MLP neurons of a small language model. Each row is named by its layer, matrix (up: input weights) and neuron, and shows model dimensions 208-399. Each number is 128 + 24 x the weight over its row's rms, rounded and kept within 0 to 255. Numbers have three digits each.
Before each neuron's rows, "fires in" lists the words (lower case) most often at its 100 highest values on Wikipedia text that the model never trained on.

fires in: "game", "pm", "hours", "espn", "march"
L2.up739:165167100130054110109132151167107124128139092128139122065099112105143115143131111127105118119145163116175155099107127094130103148160141129105126142094126140127131147129092117118117110117081120098107085125129148124110163141173096109118128143131102126096135121112087162094184141125130134135129124130151133128123127142116108159152103127102105153118100121114137138132124107161153106154096143156135104123151144071087114111127157133089144106099122123100148102103113172123131126126168156130142083107149106136127130128118109157146128116135106144156123075111130133106112147132136148148

fires in: "as", "until", "before"
L5.up1693:176088086112090163123118132119146141163138123115135140108191111126169139143098155114144106076111088141128149145143123121121154122143149162145156143112109159141144137177123134149130161173145081125148118111102139135135092132140122148135147127160164109101095115135107121126159138167110102131109145127085097140125133160092125141122121149121140107146135177122103112142135114132105116113148099122133132136075137145129094096115177132163121135125145096092113089110111094117138181133100114093141120131148130131178092116062124090151147141114164162122137175120115152143166131105150135099

fires in: "to", "would"
L2.up1125:150122101158119110108122148125115137101094139110126168118118095093167168107141132146129126122112115140134134102087118149133125138146160127124099152127168163153152141166131151106072129104135093134099105153109170148119172099127104131091119122164141161100137141149102131132155158108073119155153135121221119096114099120139139154107143132139098094116120140117119172139118117126161139146154117107118168131129158116124143147092177141125118125139102118157152107092159122146128164098125128126150117166144111120118114122151196146150075145147158118121144136127108154106124138127132124139

fires in: "to", "or"
L6.up236:169093107093140140079128123113107094160141132131104130122106116123113159199128170131113086134105160128141108084132174111110096105122122117121130140106186169151173114145132108118091140149131089149174097126125197098143128071111087123091175123168125109178109120117145134118163100125097160130109133153095106118121099121109106114135114090157136158135126103107145161135157106099167112153144110094114156108140133102138138139133146109104145131131132131141142117132126106133103156114147146151139123183138127143159164141139158163112126126113141099127133154117115125091122124126155150153

fires in: "to", "with", "than", "may", "while", "like"
L5.up1590:157143124107150152083174168131150137145083140159133124129134151152104110156166155101111128137111088115162131145131090119116126092141181179138129126145164136128102145133168130140134095149117110149129115125104120072107115116114147139129112155134120149117118121141146156092129149170141117116150103115050151142124130135090172102130115100125144142098122115184146138114152119147154138125086102098124118128127134140121116112147137119097139160119092119115133115159139108112087147123174124137123138149099110150126123111177150184154147124142124116089082115138133123116062167086156156166

fires in: "as", "until", "than", "who", "what", "before"
L2.up808:157116157146117120111107123143133084148109104102136148072094132111116118128121130127146101153149122088163139128146104154159123092114159127115137134107141136132108161100076130116135097151111141119133104112104137116171142163139122114163101163105146080103153114129083106099172110147121142108086151134092124150116165114145141116112118184095187089110119105130167136122096138123115102140162112124117100111097141128116124132140168125132094147119139121127161102113103130144142089154108099105158112098128130169176095132097095131091119093143111146104134138126086119135127117129161139136

fires in: "with", "except", "including", "now", "between"
L2.up429:178116145085115149107148150098156113131108116142126111166122105137149116134125090104070112150146165136119157131115112096113115152136095138106128111128138115091127101151107149084132117110105133142160094131090116113108164121116119137157137117140126130143097157094102189109142151143153127161155121111159108090132154145149138128102145122124089170130099097114139144158053122182165095129107106107131137096105157123152135078127128113064095109098133126156138136114134119191137129094138109118126119162124127119118103153144170121132109130155157134101124117109162128118166155139132158103

fires in: "on", "from", "with", "between"
L2.up1467:161146165111115152115130116104123158114112116119127120149114081149186114154126118123095131132129145145122146105057133185132116143114132149194115115132154108093132136175111136132126147122117140149129125140106133173133152149134136165128114140124071146133093158130182120104136136079143108126108140168137157109149125128147121150149142154129081119130153163153125108155110119155143135135121104108146165137142119126180159149119115139151157109108112099113095137071186133135131114134135121158139136110123092151142143131103153080148133120094079122059108132118144165086146146121168098123

fires in: "to", "than", "as", "with"
L2.up1665:120125141111123130178134101130139083162132129122117131103123130121070146128148134144135122149200110130138137146157110105123141085148138150111136118103110134141134153099090111136161130158112155124177156117074155118152102132114139125167157137143149131154115138101116049101115150135132158111099131164113134125103146085146107091110114156103130127121110099131113107130135136101162108134146118145097136153125125107167112123133146149092116111157117124135136126165119126138126127155126137110114155104115146152132142078122110149100139138143087127079109082110097145148148109133167132164

fires in: "as", "of", "to", "like", "from", "than"
L2.up1335:127134097166131178144061131099134173138162134106125121166111153088121192113149139161154121138121121128106158159146154119147102130089112151118129142138108127126120090103092092112097128125103141117133153152111124137151178103127105092151161123132138116141109126137128138146146067131097161131116125135155112144129137122117105089093156118111111147104153111133126131161143156132124118162092142104145113149124126135162100139149111115126081103146160118141139132113099147104109145132096126102137157152145093096142139104071116154103115131130131128108100125145186114131156106150138142130

fires in: "as", "except", "like", "for", "including", "included"
L2.up1698:146123140129132148162118120129151138144129100128151119141137125120125140142143144114139136152172138099100190181096094133135074121104144132159120110150112121143195116135127122120143161169134133117157142135093147093134164124131087109137117129122084121143072156144131120113108128157117134116126147138167170113157143096116137127146110143151095149113128070121110144126133162127106135161125160086104144161112153102127107158068104103158109127148113129138199092132141104187131113100100126136156148096128131125138119137124096143134131099151104138105122102156114189098126117137148146088

fires in: "including", "as", "included", "like", "after", "includes"
L5.up825:136137157128088139121121120125152137158104110124205165128110120139114108164151132111180153155130138103070119156143121085136117142158106149115067148110115132144108136099089118141171148092116087168140176105113164118111111119153106161166134112153086178121093140118133115105123128090113118103111124119123130117150144086119111078125129112151131122113080110097137142141136157145142137151120162123142123118148148078121100102101087147170097093108172134141147092118134112124139100119082135088120134113108147125096129128101075110124119139108160128097112134115131188138134102104173092111

fires in: "from", "to", "since"
L6.up473:150119125117145164132120133144117079161132129123127118126139169139147160148134104096110136137141140110130131108121116137163139157117109120107104106128140132121119107147121173100110113116162120130162089099117152118120117094156102139111121097169126137133112124122107140146082120109121100143137121149146146143133087088103155148108113113114131114144110131118172166131140149153172089157125185128123115130149127100083133099105119111105143123122105147118129154150148125129123127132113149149125082087117108131103101117155146125140131074094116054147063129109131165144128135139123155141